config.toml
num_hidden_layers = 8
hidden_size = 512
num_attention_heads = 3
num_key_value_heads = 3
head_dim = 128
intermediate_size = 1344
vocab_size = 32611
hidden_act = "swiglu"
norm = "rmsnorm"
norm_place = "pre"
norm_eps = 1e-05
positions = "rope"
rope_theta = 10000.0
rope_fraction = 1.0
qk_norm = false
attn_scale = 0.0884
bias = "none"
tie_word_embeddings = false
parallel_block = false
init = "uniform"
init_std_qkv = 0.0275
init_std_o = 0.0
init_std_up = 0.0275
init_std_down = 0.0
optimizer = "muon_variant"
learning_rate = 0.00865
lr_mult_o = 2.0
beta1 = 0.93
lr_head = 0.00744
max_grad_norm = 0.5
warmup_steps = 200
schedule = "wsd"
decay_fraction = 1.0
decay_shape = "linear"
final_lr_fraction = 0.0
batch_tokens = [131072, 262144, 393216]
max_seq_len = 512
doc_mask = true
z_loss = 1e-05
train_tokens = 1155000000
max_steps = 4877
dataset = "wikipedia_en"
MLP neurons of a small language model. Each row is named by its layer, matrix (gate and up: input weights) and neuron, and shows model dimensions 320-511. Each number is 500 + 25 x the weight over its row's rms, rounded and kept within 0 to 999. Numbers have three digits each. A neuron's up and down rows have the sign that makes its largest values positive.
After each neuron's rows, "fires on" lists the tokens most often at its 100 highest values on Wikipedia text that the model never trained on. A number after a token or word is its count.

L3.gate61:482503449512503550552494507508518501514458486499513555508490521489504490512500504520522513501500473464495474512482505491501513527514513514502438479463512494552480472535521537530489492475528492489486504496498474507493518531502511501474509466532536501472509480523488510517500439493523492527500535536507538503461464476469511514518523519468525501538482477500552469510498482456475493530508521501476534536469498475485490462507575494491539515492508458520541447477476542524509492511543496517520500540543466522500548517540500480448516519534562495534532509501515503563476491451481494469
L3.up61:460497465476516540502508478497468507472515483521487497514524491471508549495466488488477493524521492539452514522512523509463486523513545465537494519475549471501458482536510482535518534535542485480536481529476516492510501546486474500516501528512558490512524522548495513497495452464550500574473504514497520492509501509522499465519471513487481514468533508490466465452520507480536547487552534484502495468477496474464511496467493478505465470522466503498505544508562523514515501462501537481510522474504504519548507500523472474506458538531559480496488482507505496474485518482550494514
fires on: ":" 64, " –" 7, "," 5, " as" 4

L3.gate576:511530493518534490494512472494446504500527482517496536547458501499523517454490475489535516506508488498447480491494493488483508533474522503515515473529528524512502489537540512479482498520472500473476513525469494507577475468499471473503509500522514512506515529509511483447511493514431508508477489492486490463468476429457504559505500521536459505520494539513518474510523492509541552484528502548496492487534528486540525514505496501479468537526529547498501505523503489519485465489511491483481486462517513511482503492500517510485527519513514496571519546502514483485494504510508479461
L3.up576:507508516499489442526471441509489528453495469514545515492523521501489516524501500460495524501478496517515452535455505475505481543507511467503506464451483513485492481495507509448491486484486506517443505511508512494531480463484474488538489529516498498540530487494536498537455459530508536512477473478504499456492527471509483551522539472522516500495512542511480496512507488527505515452504499519499469465463528485484489532481511482529485516516526494522529533514502461498495497514526500462518556505465516522500534485486489485450487506517494506455479478495505513505489504539506462507
fires on: " of" 41, "," 8, " for" 7, " through" 7, " in" 7, " from" 5

L3.gate874:534477524517510498535464514519499544520477474515483529530526494483491457544506490483532499446523509507489467483427508503494501536530473501507506495519499515522497517507514515530508498512520521511493497470485513511487458510518570441500515499536509556491481568464512533502482528478492539514512499498479528475430488496446493480493477493526441493514467474492494502510552479484511486511493494512505504437527522499506487535542519482464481478505471482476501514523497469478539510508500529458520474514549492497550494484464479542505519504479541455510490499500511531516512513477485530470
L3.up874:535490478430507504517486520514519556457525519484541530490470475519488474546528476481555530477553493535535490500474518534502526528515498492481466480484510477541505485470479484515526557472496497521515460502529475510495508472523477497514500507502480494482490500511530516473491490487466485502532464478485531456468471491499464474521488481457522514468505487518503496496475502502515506472465476563508469525496490474484497509483519467559509486530499495424539492486464499502470467497475527474481543540512501545480489503518450463509490486474534526493493465466565518520492540480456486513
fires on: " of" 49, " and" 30, "," 7

L3.gate1159:504512488508472498465533500504513492493511467530572467502494486481487497500540450515547537496500516531489484507494512474526518525505494473476484465483514497491475486460484539481523506521513482488462502516496498524499515523473519485545546473520487479465505460487510504487495527455442553512486521506523528479458496503508517481511490473486470459494444514505532471488484451531524506545509528481527491499515505463521478475480474524481528440485497493520471503506509476529510495478563479510477514492513487499511460536519502462455509492500451463491439535536492545477505487494485482505
L3.up1159:484510490472479515522464523525467444493477490480526526542495496494482478514480493495444507471550498529459480495490474535515462509521515520474512475512507486462494514486503465464518496532516514488544511493530527504471478448462506546442490503492437521508480520477523490551479517483470486491496489477462482518503475549540470505514490469485526530554508514540495475485495509477480476501482521470468475501527517495503527499482467490493490487520523473475566513507500466481534507488506514443504529551482465529498525474496459517491492502516474494523500489512476523464524507452467512490
fires on: " of" 65, " in" 16

L3.gate1268:524519445473519513472521459485475539480499494559538435467510498479524496489541530501476486471520520487518543509550499468492466474506510478516544471505442510484443470523484494497499524523513519505488513484489536524489481487523499467506531504527535487501476515531486482540537540481502450508441492474506520464526478476508492504514505488514498479511484488539476535515485543500488495524500562469476508478529455509526487474492457509453515512479555461515490506506521508467525505510513507498468539502495475514506488501524512500493453557503455446518466505553536489508499501552469511500
L3.up1268:514509480490498531495480472538491499488451513451544465498491520484473522489460520510456554487474516493525548486504550484484478492486493439490526493496462486474463486513449505494503507478489503523473507513513498517471488503519513513500488521508530491515513513493515474515491534517517477498481471549487495510565465470505527498468528537517497489482448494545487504498533557483507479527493494487471478525513486471515516466494487511524493554520519472495520513525462505520511532512486481447486485522544473534509483472496531539507486529475481506477498520487543473496450432492488498501
fires on: "-" 32, "." 12, " of" 9, " to" 7, " " 6

L3.gate591:525459505485469490472509519440507508469493519519481527541491541470507437472508488480486487508468479476489520524513488482504484503509502480523478485527501507501490504486463513509494500529481524517455474506481481495518496543560532483458524511496506461519483475510529483450471468518506495466516534504559490513502493471477528506522524499514546515494491488518520508528526526602484493527524493498433542503561505515536522509482516503486481483511505502456489506490514482528475518490451473501507504496528497512537518497501458477500491513455535550511487532442532502504520457485526498458
L3.up591:478513519500514488513514533442492504498473531439534519538494482514508471497461490517485489483481512500482477489495516468465461473536517497512502473506507468505483483484519540464534534511472531540484488454476480523508512519550491533510485477445522544502489488516553547513475463521483477487500495486562455555457540472495512476499540533495497524513474515502536498466545508509491546497538496512470515518487531493486507545510477483534505518494467549469463529477513475475456501492455469515483466508525496481500543518508466450560497499455519544554466467549500529492473471527485527469
fires on: ":" 35, "-" 17, ")" 8, " →" 6, " |" 5, ");" 4

L3.gate762:510521475459541474517546491476490543491494519507449474544504510504490506502492483513542506519515467513502484476473534520522531484518501459493516513495510509515499469507488461520503493488474490504493498463497521519520526501491532482530496444502471497512488494515470493483535438503489481503503485460472496514500506546493448466529440489474510465529503499467466487481529557495515455477519497495507478449506487487510471459482507524482496480469497517501518473509492490497473540481505521486491541507498497484532507482516474507485457519532428466531502562467446482506492531510535511495
L3.up762:475512537513503500490529537490512523481517522477484470518503538498473493506510559480472486544498486458509491468550507513504546525523487495505514490496527484533449549484520515499448506486525513510516523518499483502453488498452549467518486492512514482438512552487547515494502509467500509484478482547466476532497486569492516499541467487508509505489466455471477501502467495533520476468510503489511483536469491523511494516551519500476500517509479513475540494510428542495509517498504474455487518524471539516534452516535489511503506529551498510516537526482469445527524523502494512521
fires on: " as" 29, " of" 23, "\n\n" 11, ":" 5, "ud" 4

L3.gate637:541518481528472525524495517501480505546486455537519510496496529505536490518516491514533501513530511457497474534498492472506494481487503471488494485475480530529484510470493514527514495495458513538491533525486502486534507482472480501500522506472474473485493461461459498499514457513521521553492506456468505472510511513509512493502500491500514513522524513482534493485500494511477502526492497500517471527533457527491540480488532506502513493464506534558526499601455527484489515514497508499476527501518493487521511529477510473475490459485531498524473513529517479539535508494486553493
L3.up637:516483505477449510527519487463475500517488473527524490525506491484496454471530519532507474484505468496517487493531529483497489481485516532520533490469467496482487521533477515495474521498484548509482523507506493514467530519481492518482536531484473474500473469491481488552516483532528475510487504482484507449486499492505470472502493502509532458494551484513507489495491526518538548487474490531497488502479481516488512498521510463469529484515495481516504514553500484486534542476513490521567500510505506474534523520502475491485493493468499503507494473518537476507550503475532517467
fires on: "." 29, " |" 18, ":" 13, " of" 8, " War" 6, " District" 6

L3.gate191:514511452456520464453479483514441490467501527488488479493501467474496494528508519532452487459485507504474505510500502489480522494520503510550477502474487490514478505493487432484500484505463496507511496509470507502492503449503475480476481539501510531519470508505481508472524491526501516488523467478490462480471525516487491499575540510531488487471496503491541485507481510514525502523507492483517514536531457454508484487496479526471466524530515523541452520480479515521469521501536496532499474513505523501467494527474471481497528515463450493524514481472486486470508478534504541455
L3.up191:493488497510457526447486501472513466484477519501509504504507486531503490488487482480431498536497530509496534516507549535518491514507533513505512508496494486534516475502501504449508522506507490522508476533515463493489475526482457509494510498473500513481525523449533426460520479517469531521510518528516476519531490504458536478477530502498504511498470485478496539480511530507534481445553532523469522492530480478494511473498514534494473497447492522528495478539504532540502530474537555465453509467495505474482515485489510515489507475513533507505500513487485441490488506483475462519
fires on: " to" 25, "–" 21, " (" 6, " –" 4

L3.gate110:473483488510474510503499551469540472519507506473516489468508516480433474476469486476494561489495527535502469513523490485541513530510501503494534486487511494534496489518497485510508522487486480509465483527474480488523513517477457504493491499465490494512495509482503462527539462504513526551538499475490556493495532532520450520500506496484515478491453483541515511577556478469532490482470504498500508501483506496520491530558484502507494446473470489477447470513502481499481530497508524487491492495524489550511570512534506481499482526506492479545469519492503511498518577503549488500
L3.up110:509520485481495482527484506501504495467476483514541489516461487479483511470501522503491498470470507499528460495540533552475505548465487540486536453468462493491500492558479498453517530488509482490524512506533478509495515506473519509502558489522497493499530539506542498434498506536533482457477473471478512502517528510535466530502525493492491495539498484489480528483490472514500502486506549522505431523448491528443523522540503507447493477451522499477527515513525482498477476485539489531473454528509498499521518479500532467451520535532502538494463527500539533478530491474536509494
fires on: " in" 36, " of" 18, " for" 14, " to" 8, " on" 6, ":" 5

L3.gate1210:505502497474520510542516471473483475489519459506500464536501527500500541469501494502503459566543514512524548474512458535511484498486490559545498479489496541504513494544496533545494511517505537569428486457472508502522470498503506524528507476494466473451482511539516471545506543469480495462501505463510526511525504509545497496532496521493542469529511470493510465522484484481456511518538507519491517498526531535528510476506439507500451477484510480539489488483496493506516545520497479561488478489531503490501520459510500535492531513518496497485467503474525537486510497494529503519
L3.up1210:568535475476553507527538468477540506526500499534469542559502530488506505559457494487518532479502515519484560494553481493481508508447502493566513462510453474505505507519508516518509527508503524482470495431470543519473471511492477517495467459503478475528471449553505448534505527514506512508506506502509481509520491459496493506514559518491522485511509496508535518505467508510485498542507519514474496511469518512500493545502550503491499490469524515506464502525484522507496543512507535535471473478464491528534490476517521473541515514509488459456514476471445523513477515499453511530
fires on: "19" 40, "18" 17, "17" 10, " number" 4, " " 4

L3.gate1249:473514456502504499488479507502505516440512512509539503527525512500517482542467534490458501480487504502543538461541527487495468529472521498522499500483487509524492475489485491530493480486471504467510479488526490526502521504497531463490464492512539548507442496497566527500509478497547491526504519510498469507499483497447467543512491527465466506544473489501507529477504472522530459520493552516474536497499490495504492493506502500501512516476479462487483523517520563495511559500475520506537452526501493491483500494504496499514521497442520515543533524515494471491514514486495485533
L3.up1249:538531524482510550486474533509500509515494466477492442487527481466511523446505475534534524495523498463533505501503500493493534485458528508510500478478477481482490484520463505448509527444516517512504465554462481540545516527516448505514491508498497460531532531473529505508493495525473479517484514470519520542494513537520479488469472532526472482527491506513490520501507534492478479493513504475520454490538508525498535524502468498481480534515466518547477484450487490514525506477506466510512470489505491503520518469475526479489529480460484469512530486511483531515502509481501477519
fires on: " to" 14, " about" 13, " than" 12, " of" 10, " over" 7, " as" 6

L3.gate961:478498465498494480463536556506544547495462535512446509522512477520504526506542478496510488502492484471519466451538481427515497487493488488456505457506512484511570541472490498508456496467514469500483491501481501492488521498513467496499580480502515483521489489513445503470481501509536461494515512504549484469506472482506523507540519519526500499461481520506475493515535474516456503496520511527438502502503520526497495464495516491550510489538506456511527526467536493482455512528475489524476474482493495515487520478519516505533541536490505519503498537463508482555508490469474498497
L3.up961:537477489541522477511486502484541517471512477509516483447473505529545486548490515514461527463511535505517506491525520550472498527484538539541500496519498505476489444500474505468494534464539472474518454505462511472498458477514579499506483473514493513463518504501502525516483522489489507499510517486499484487541457454490477501454525515512511516537510530520483513500503518467466532505469518525456512490501505515520513504467492466523506509516524475471513492457480483470541524513508492427476531498501500494493514510482506485537524510485475554492518462451525483512469445492528499487
fires on: " on" 20, " |" 17, "yn" 13, ":" 10, "ne" 7, " through" 5

L3.gate13:524532484485479508522467503481483508503515492555517479524502465490523482470509473482560467479497497522510467486530463509553515499500437452503495510515504482513475467512506518554517474462480441541494470454467532520501513504481536479524542488464461486506525495475483452507525480472480500493486508477484554485508519465525471508527473510555530506483509477492488488479532450505510495507536507505465494510507469522530538489500509489497480499473499517480479478525487489540522491515506505479514494449504517497524485508544530481543555537534530470521482483515509482485521505548523485444
L3.up13:515507490509513458520481472439469493488466532521507540521545531481500510500501516487482498460535488504452528518508529496507460512489477553492490458515478481544483480533509500524448520522495463504480525440469509512485454483516517448496527538498537472506506540485477495514525497514444501558515513508477516488516534507470495473527515493497487522483522476515504526530507531479517530484489487524532505488505469491493471498519505505525500523510547476574549515508505482492501497540481523530558514514508529473486491490497483501495511553401542513522511488469484512481514489551491482480
fires on: " " 49, "19" 11, "18" 10, " (" 7, "17" 7, "20" 5

L3.gate1123:495530558507512538501512490514504447468547518464490467475501454537512502500495479497550447471526518472501525489454540542504486467507483467506459491532463493490521452501485492518545540508512520496513527516512535505511489505515429500485533501523525503442477488504504517500534498493509499491490507490481513508506539483551461479470497504522559492501478503493484513491521493526541494476534504486481522496486490506496548490504491471465458495483515491524492499488493501494526504533511513503490535498453498482479475528474497465444523514463502496538469477506543492527536496474486518499
L3.up1123:482507466525487480519528515511508468484478512479471462506480478505511511545520506513516486528455545457492486524502542515487540467533545474467455505503459526516541513506461503505517444494479534485483512525460467522516434519492485484514506484473504498486487502491499486450476469533500440558510525457485537451478446503492495505462539521491473465509482500571515485475524506514509506494512500495522520495487452470504503530475484518538510554485514501520474446510499489509490513531535471506536495512444511454491519522463452488537513487473484521494524481471537475509499493471458533503
fires on: " to" 31, " of" 18, " by" 5

L3.gate1206:465516501504485548510525500466512495506433475498503458482472446495509537494542495478540454506538578504473548505524498533506499496510497480492536466471560442500510488504529471512530494482502473498485512513478498509465532477489512500486505511528518516499534482507516510516539524503452498504504472473495463472478556587475491450502498520531486505486501507563514491466507541499528467465477468528498497513502505523499543521458497499510484503511497465510505487525494480514505519507472491489517501474490509469475534469483530476514520534495473502532494495495542527525557523518498505506
L3.up1206:512541495479484497491509498485494499504487462471451509458541495472491517545478489522495485453515531530510481494502506485511482479499498497526512530495519494481487457515514451500477510478503541526488512459465517499459476520486518534499471514495516504511485508479479467496506487480501518494489556460485504483527441446507496505536479516480457530443459520515526520450453475481478452519524542512508475514468483499468483505549480458513472527522556454482510514470500502534491511497497499491487535466457525468491523551482518532509523516525504483527496506509531457468542511491481502522
fires on: " by" 24, " of" 15, " to" 13, "red" 5, " from" 4

L3.gate937:484499479490506469467494498506493480494492512477547516518485482470480484438500445469456473491479478549504506493506513482471505508525503503547454492521547505524511508502487476453519504511506508514485505492480514511462499522472468513452445516510558515515527462466516463489459455522482495481530450521489502531502537485505511491538518490473480539467469507516509471496481547525469459507504494499471548519519467540542482540509516526470523490474445536496530519449456505526487541518501528498504492468483530509506502491487489491553562500491516495510489461508490502535544473474536510514
L3.up937:464511491514520513536519467521510526463495480501503488519511487470492492489551509533469501544527470516466506519485512540513505518550502528441484501514513552471489475523499529541484497491509494455535489490520522533502519504490491485500469488540510553477519514469475504513514511527524503475547502496424476525524509499526537523532497533548525523515488545491516525496501508528513472473522467508467534568476535476505512473471508486485466502500538508498504474505517509485480516555521492516493499489495440511533535511496490520503535533449452537538534519520484468460491492471496506452
fires on: "–" 44, "+" 5, " and" 4, ":" 4

L3.gate1203:520492502503476521512450524508487487531504480484501460475466487514526501459528527503467507493472477501515460496515509538542521542468500458495464466496526490504557480520519505522482501486482529474494470455486440502523494502527487504493583501465482513532507480476496527531474484486513556547480503546509469515494512532471476475495471492488495467506504482489438463564460503457523452578494477471470488499496522522488512496506528510506469479528491474553519434551467493523517517515527448511471533484538514490472553483474532497497488485472467474472499531488512505469498481475486522509
L3.up1203:493471486522483507540480413481456505517494523483525519474506517541514518477477484508518528514505527532512478535495470515481524531542451466543521497512493512508535449531522485473506490507480554479532532490481501487482488490478461495427477503472476529452500459550482484515513485483498521548507488458481511490474515525528494514495472479445460527508508500502488491531482489487470504506525475557458487517491471472514481525485519483523471491529479500504498520534478516516529474539521511446475492544525531486500485495480513512463511518473508477459513470509495567480499457433537534529
fires on: " of" 51, " He" 12, " as" 8, " he" 4

L3.gate830:469500509489519490478510519478455505463461503493490521470516526507485497483501551496481512483515508514495473513473493445468530541459491501477488514487533524499500463531502478510459473442483510524480502486479492458503520489522509477505519538537482426501468536487531472498531546450505515529557488471488502457474527550462486510498496543505539470485450473513459500545462526478452461495458498485501525540529504508500437508505465518464532493530499506478492488468485489485508514554478496496500468480516502488472496501510556520497549493554523540524524508468538515514474567480469482484
L3.up830:487526513454495526503531494499494459511481513519511487513463513509456566427477467511482518478510470469532430513518548552523498490503501479503471463539541529501538494469531506514491500510503484500459507515454545491493524502496473516509497491540505474517483527517490481512477512508479485537495459473506517518510513454467525446520490518518486524459531463502473484538462465520457548503451513537503490515510522495499447494532535490508499535573487475493465524471477477496509471467539483481529492548480480541505530491501519462488517489520535505522506510463505511490512530498506499499
fires on: " of" 22, " with" 13, "z" 9, " for" 6, " career" 5

L3.gate1228:493510493474549504483466472492488460498522488485517508511508504470513523464532478476520492484520548469517485521463516483504485482496509517457460536515500452470484501571471492475480543478459451452501479528512480487456535503552526501515510522524492513555496485519505501510526568549505526491543491499490523483514467532474489543453462490502483510492523523505472506499514494534502532530497499507500508504517514451498524474508464472471546518453517458474481507504498458511493496539516488518498522477455499539471550506523508531527443534467486488507513498512496487460526521517516524500
L3.up1228:468510498487492475505475563506537500491466468445465500491544503530499428524522485509494532510511480524489511511495529506488518469553486534520499506478474482494472488466472471511538489482526499491547481514492506515532492539513516471522485478528530548537564494516523504481522503449493529512513488544525480494485514499470453515501501495508502493530466494548560472520531501478491462499533478520491534483506525508442484483503520479490515551505524487531511466477477500498514478460536531487537497469493517522509488496472443509491491516477520485480499551491501505515525524489505523450
fires on: "==\n\n" 13, "==\n" 13, " ==\n\n" 12, " ==\n" 11, "The" 6, "A" 4

L3.gate634:517478498486542493497499474511514529514453459501537484513523475508489492468526467454485526450504537467474497514457526494528460514492504505476492547455519526472513518503537498483524488511476446546515454492545499523530479526459464525520502531456523449516500520503488525474499516504545505510496505502452492488499491480512535516510523458492500528518493506467558484490505495510497508476483468461474497474494512519510488497544496548506538483529503482503537513481479449457485485496520506505505550467488476472471491528493483484513470488462546473500481496484504538546477501491468525495
L3.up634:496568498489499511510496473503511496505526490502514505557498510503506515473524457530452484487494482586554497505523445511512501493525534492492508532452498480479484472501524454457503493459487492496507518468494523475496488512538540511485520516509482469571510532477550530469554486471475470489522481466475541528474467513514517507531426557471523516527518476505479460452528459505517494526540490513469498477497501518493504479511504484458513529504494517493502485502489506511516527497508521491569511503521497527507517484521463511506482512500486481530483522474554475532459511499478521483
fires on: " |" 49, " and" 6, "." 5, " Title" 4, ";" 4

L3.gate1021:506490516494480496477529490460499488521531479533507512506526530513495512500476528518477498482476533505508537518480499479514519492479478521530508510522541524539490528439484523489434580495503481549495480535484497471540561478477503503543496477487525492471467482489506530505495521512477510539506507496462489525478525510480494555523438456483510461466500436512550486516534522515501500477540518501510510456542503480490523505543485514486559521491499493524517520521512473469517554502494490527503500507486536529480501502462471518483496519487493526500511491515513505528506466508473497549
L3.up1021:473500529498513518536536501491502547533510487542471561532512522464501487506489490516498483475531492483483473480547484481536510490551501520514505485527514504535516470505546482497496536492534473484489472507497492500524476492469485511544542510499484508519494506572477477528489472488526473515482496543468467534469498513483533511536457470510460477488516495492470485518573534505493467523523498471518561490497495477487497484517515464506478500442475481520481536504548510516497479483519540493508507422511518489493439489508482473524486503470526562448462516510528514462474523488489468490
fires on: " as" 28, " called" 10, ":" 8, " of" 8, "m" 7, "g" 4

L3.gate281:498504439492526468501513462480452492524535468491524542496503468491477523519506486525464525518540494528489507535536501512513549524529502480505535494495557433535497507484497473476476482506516532483538502502529481491512525472502480513485500504516497514484512524497531458521506491475482459454542508497448510470487452509494481548483561527522471502469542482492486456473491438567546530500520521500496513496460502483519498495505498546516509488480486520536497525493515507479512542512504502487493534493485533500484531484470484503502568529519504489525525534493475477506500488530483483482
L3.up281:496511496485473506455502523531473526488511492525461487531540555488493534509481495502521533510530503519510546517494522519516516534504557519491516515494475505510478450460503500486492501535517473503523512535458515553509487496493458496471484533507490471509472512511494537512490514498518471517522484476540493466492459471463480505493483506526530501470538498457495526520517527469488521497523464532514473496489507497532503474475554512514467476533490488492490512508487527532456538561485490499471487509463585503489457472508495504508497519488500451489498494507514538508474511519509464511
fires on: "–" 29, " to" 26, "-" 9, " ×" 8, "ush" 7

L3.gate700:508533513471555538507504492525485474506483525492483513497489527478523505510534517479491467543470484485516460490518474483497501543479486570511448548470521503492496518457457514519477540518504515502516473503467470525540506483472478513481528478534530475527505490479506481484474507520477548521479507499530539507515500520518478473526515503534486521538505478456502511457478477496486517521561485495538458520521454530521497506494495516526457549492510491528499469497512484530471504472542545476474503507497524523481503520517511482513523521538515511506485473504483496511494508508458485500
L3.up700:485501500528504487448524525469495489499526510481512482486425514485494477483505459508497479527503466486578535566540521507496471520481469517490505455530496497506545516486495508470450521512512458485512478502567544528494520528514513537459542523471516497500523516503485466505524508514471478484517512483539484508449525495490467445519527513543524521458497533509464517545525500460517510525524546506534536466499470505516495478511519496490505483446541464491482513499506514475492517463509524501497534524517508500479494450474531492504514524481509517555449474505488516483455537508522518536
fires on: " (" 68, " to" 6, " of" 6, "." 4

L3.gate845:536491450504468528515567496505487531498458508465482469505491472466505499514497546469517470463504478470521558523507487478500491528563490495502487517529481518491516506472465532512551451482495522543510468467488539502507527514497530531532520521511536488517526504515489521532480493514510506530489536508482506522489476561529527472487492452459493460483497478521496479501508588497484505492520509506486512488477496544464514497526488459519504505471475515467526506550489479506494508467476497485478496513509486532479520492501489504502510517483486522515474493505477463491476516475480516517
L3.up845:506521530488486525505530497481527481479483519482509471526478484456499479535478535518515462471492488472472492533552514511515503468498519497460531488514507540492506465468480514480526495529520524521456468500553462503482505501501468520527541530508497532533563503518487470536454485472506479485495506537496496515510502454443471505507490454479462518498480463498531494509520486505490557499480503458474542497519468577496521523529516484553468527466485497493523480513514531493502492530514537520491508538542498469454491520492500487508459516475491459458515512559556511528521504496506509485
fires on: " to" 30, " as" 20, "-" 16, "." 11, ":" 9

L3.gate1286:522480499533488503519504504477490519471487492491469480444498561499495518485489492514474465476475486490476511530476530500531485509533518526504502568507494525515512427490503514478517474497500489504532499506488449460495543482523516425485501494483483525503522543493449491535491499470498535493519497514471486518494497482514544509541517549499495523486482529550499521471527528553489526574463502485484529525506506501482492457501485492464495448564485502481494488484529506516537542523511487488477491510483509495494499506522506491498520543522452470475494530522513500480473474535531525474
L3.up1286:527471472497488518490523501443512510498480474456506500507500488475470512471472515558464454511498488449473483524485524480506483514505507518493540500493477508537465504554475532502539537549531538488512532481506490472460518518515515470524501500517450501491485497512494546530498517497522533513454489519470479495485538504519489497572474512539506491477520507486492509487527487573490515578472482495465515547490446532472499498537449508471484486480485516541497494528465495472489448505504494470480501477486496490455497526497515509513485515510495487511494506515498542492508464523450504479
fires on: " de" 13, "-" 11, " and" 11, ":" 9, "," 8, ";" 7

L3.gate386:520543515489497486486516495448520494456474501534467485515521520476477496483502503527452509523520509497488469504514551482496554486453519494516484503499510491541506493493511479514488468422516445450522487552492485527496496513488495454532469481483512482462453501520537495475516518466507510549552516498506512473529466527484462517498471536517496501458479532496483511495497528496506523503503491492480529484506488511507485499492476492479511489460489485466519487547490487507475554515452527523486501474454474534538513504484499488470488486462501490525513513487501490466522541475518506499
L3.up386:482512426492506472448516496509542465524499477494465505531561496518517486497475543479510502510472516505453460484496528474563488486475478471516501491490452487500541497504491512522496522512554521516448487509497516534536497473483502461543475459511492430472489492533535477505492497504510518527511535540496500555530506490503514468585509509462486473504487517523472508512465509501501484497499497485489506442532532488479458486509488516478516514502471530513534506522508490492521500505484463500534516489516517499520476506478517495488499520516464481476485466493494543518493523493489497495
fires on: " for" 24, " of" 20, " such" 8, " to" 7, " as" 6

L3.gate1047:506491521536522500509455469478438516486538458526510488499528467550511521469499483517483473522494503533548534479542467521550517523490487498525523492532499526493522528503536510539496533517479483514507497460523538529485513470503497491503528495510497481535509520493509483488507500507483496507445469510516497512485459550487515461530488477491487511496493457512488521498485489546481517540531489481511506473525498504496488480558545474485482555521502428496502509538493547475457508515500553505464518512533497505439543500523522485459547456493489479558500478526504485501526516529450504508
L3.up1047:487475490490527507503518470507490548478504441548520424468507472511507481484521515493485472514489490518520469517509434495543487527488522483536476484505492498529505536474493494553495473499490542496453483469498502541493497471509540488491467528510461475516503524518548524518467512472479510510459487496470486491486497484559486466518490468537499466520490520528490474454467500499517509500523518503460484549523500462506514501505509527527463548523491529520537513522494511460495501512535479496465531517527496483463456493498504483461502487535539484504483539486499502501478470475496489527
fires on: " of" 43, " from" 17, "|" 7, " (" 6, " for" 5

L3.gate1054:506489497538475466506522473519513503493510509490496449575502489504479556495490515509485527520494513526498495519552505532471496542507490482499513430476499512545530486482500493497482509534500531510498497474521511498539479499516507482429527526530521518505518531464520490519460498499497470490530515480476473537450561504491458512497488485502518521465498510508470472536473537530501553531512485483478512487461530536511491512496548464547521470480477487492481506476517510478496486524544517536480491462528520527502499524507488473473486513452485528505478469478518517482501454495486510461
L3.up1054:507480488481485507536453508451464492485501470503479493521486515498493481492460504523491510519498505499474497511488518503472509520526511486501467518488512475488524454543538514476528501508530522489499553510515475512445524531558535504470521477507521469485534506467511544493502456527480511478538527499484471486501501550505483510490527470516507481537505535498491505511474507494522528501501469506485487554493491529526548501545500491495469540511495488502503545490495571516526491520505494504539494494546514494512498492454508522531511530471488512499472507490504479517515479442523519501
fires on: "–" 28, "-" 11, " " 11, ":" 10, "'," 7

L3.gate980:530503516518466508507484493521500456508532518512525511504481473506476512531472532477479465484483503490518537502513504501456421540488493541479526499493444483500540501425504536461502481484510512528511467509483474514499490498445489496520522518497547483506477475513545526484498498551490483516558569484520478488464487520465540482525507471469482499491499522514505525531526501510517452465471511462495503517505492516506543487528450481499495503491500488528524523508487490488524500461492509481509515471480490487497514522511526493522513501525485497481501471541475527449497467461501497497
L3.up980:479530496504499483499444500474471469483516481511458495535484507498514537518501495483505539522525509539490517536496506484495533527504486479493464514516519516476513465431499495492541506508502503520523449462448519527466509464494469531458503524478441499502510511511537517515497512483545493480522445486525460534494481515495518479502529500477459489534498485541563480509493465501518470519503440540493540542461509507499512515505488485515505507519528476480508515459522524483514500452501507497531506498532518528485540496500490527491514483509511508528500510546489513498516459479536456506
fires on: " " 29, " of" 14, ":" 12, " to" 5, "00" 5, " least" 4

L3.gate141:468474473477484496490528509491500485512454492486477475472489527511514509492496500474474512470516495489528515524497482501523515491498527500497465520453530487543483453503530494484523480477475534516498472472501522499481512506504543489512477496493497472529583501494492494566484422495539498478496482514484518482480454501499495459485486542509508511498515493507466504538508556491523512484511465535511502453539524473467465486471496510494476509473476470487498465472452520488520499520524480502481492500520509469473519476513570469467509501425479482519473531501477512481547502470506467461
L3.up141:537511525462473529478492517495496548507489507554490508521528490514474485509528459547487501491528516475518502473526534502506507477519507467442506532443513519535487516510536523534526495454518539475519513520477488544482490489521519502496518513504503482496480551516505522469502511530526543469504502511469501477490508493500483472520522510515487522473494463503510570446547500513539454489492466519506518466483516500481495538495504523513442503513503481514539546515486530454519517479493520472471517488497483516544481515489501516523497521490433514508477463549473525467500503502528485504
fires on: " of" 33, ":" 21, " |" 5

L3.gate542:505536487498491500502499488495519511506496519502539533488519530493469489494472444484476507509517515483541504514463510499483519457518489468445456491547470511546515452510441488505531509455494494565515477518518505520505476485531505538511534499541547503477493514508458506474507523509484533509479517520481537502541499474495477512506515517499527476453488485524482532484489527530513507472503488491487520531470503457456466505528501483516508467497503508521502475519488492497535527520496491491546490475514479473518491522463468527485489492485495529457473535503528479522522472485480492467
L3.up542:505477500482510527497516452571459498496489502534465494523486471479495485495520496483477521455496480511476484485491553490554506472495509479482526514483523485522555513519508523497485492490514452517507480477524514491503448501516487545477486442549512506497501523512493523515496523532475489516511521530523486494474553475463473521493491525501490481499505516558503515541500512422512503494455537421484516498487532524476511473540508530449505481486547483507454534513495501517498467487496507530507489513470528490556483561490503477511507488517500528462520472463492522494502493508488498544
fires on: " with" 29, " to" 24, " as" 10, " and" 5, " of" 5, " or" 4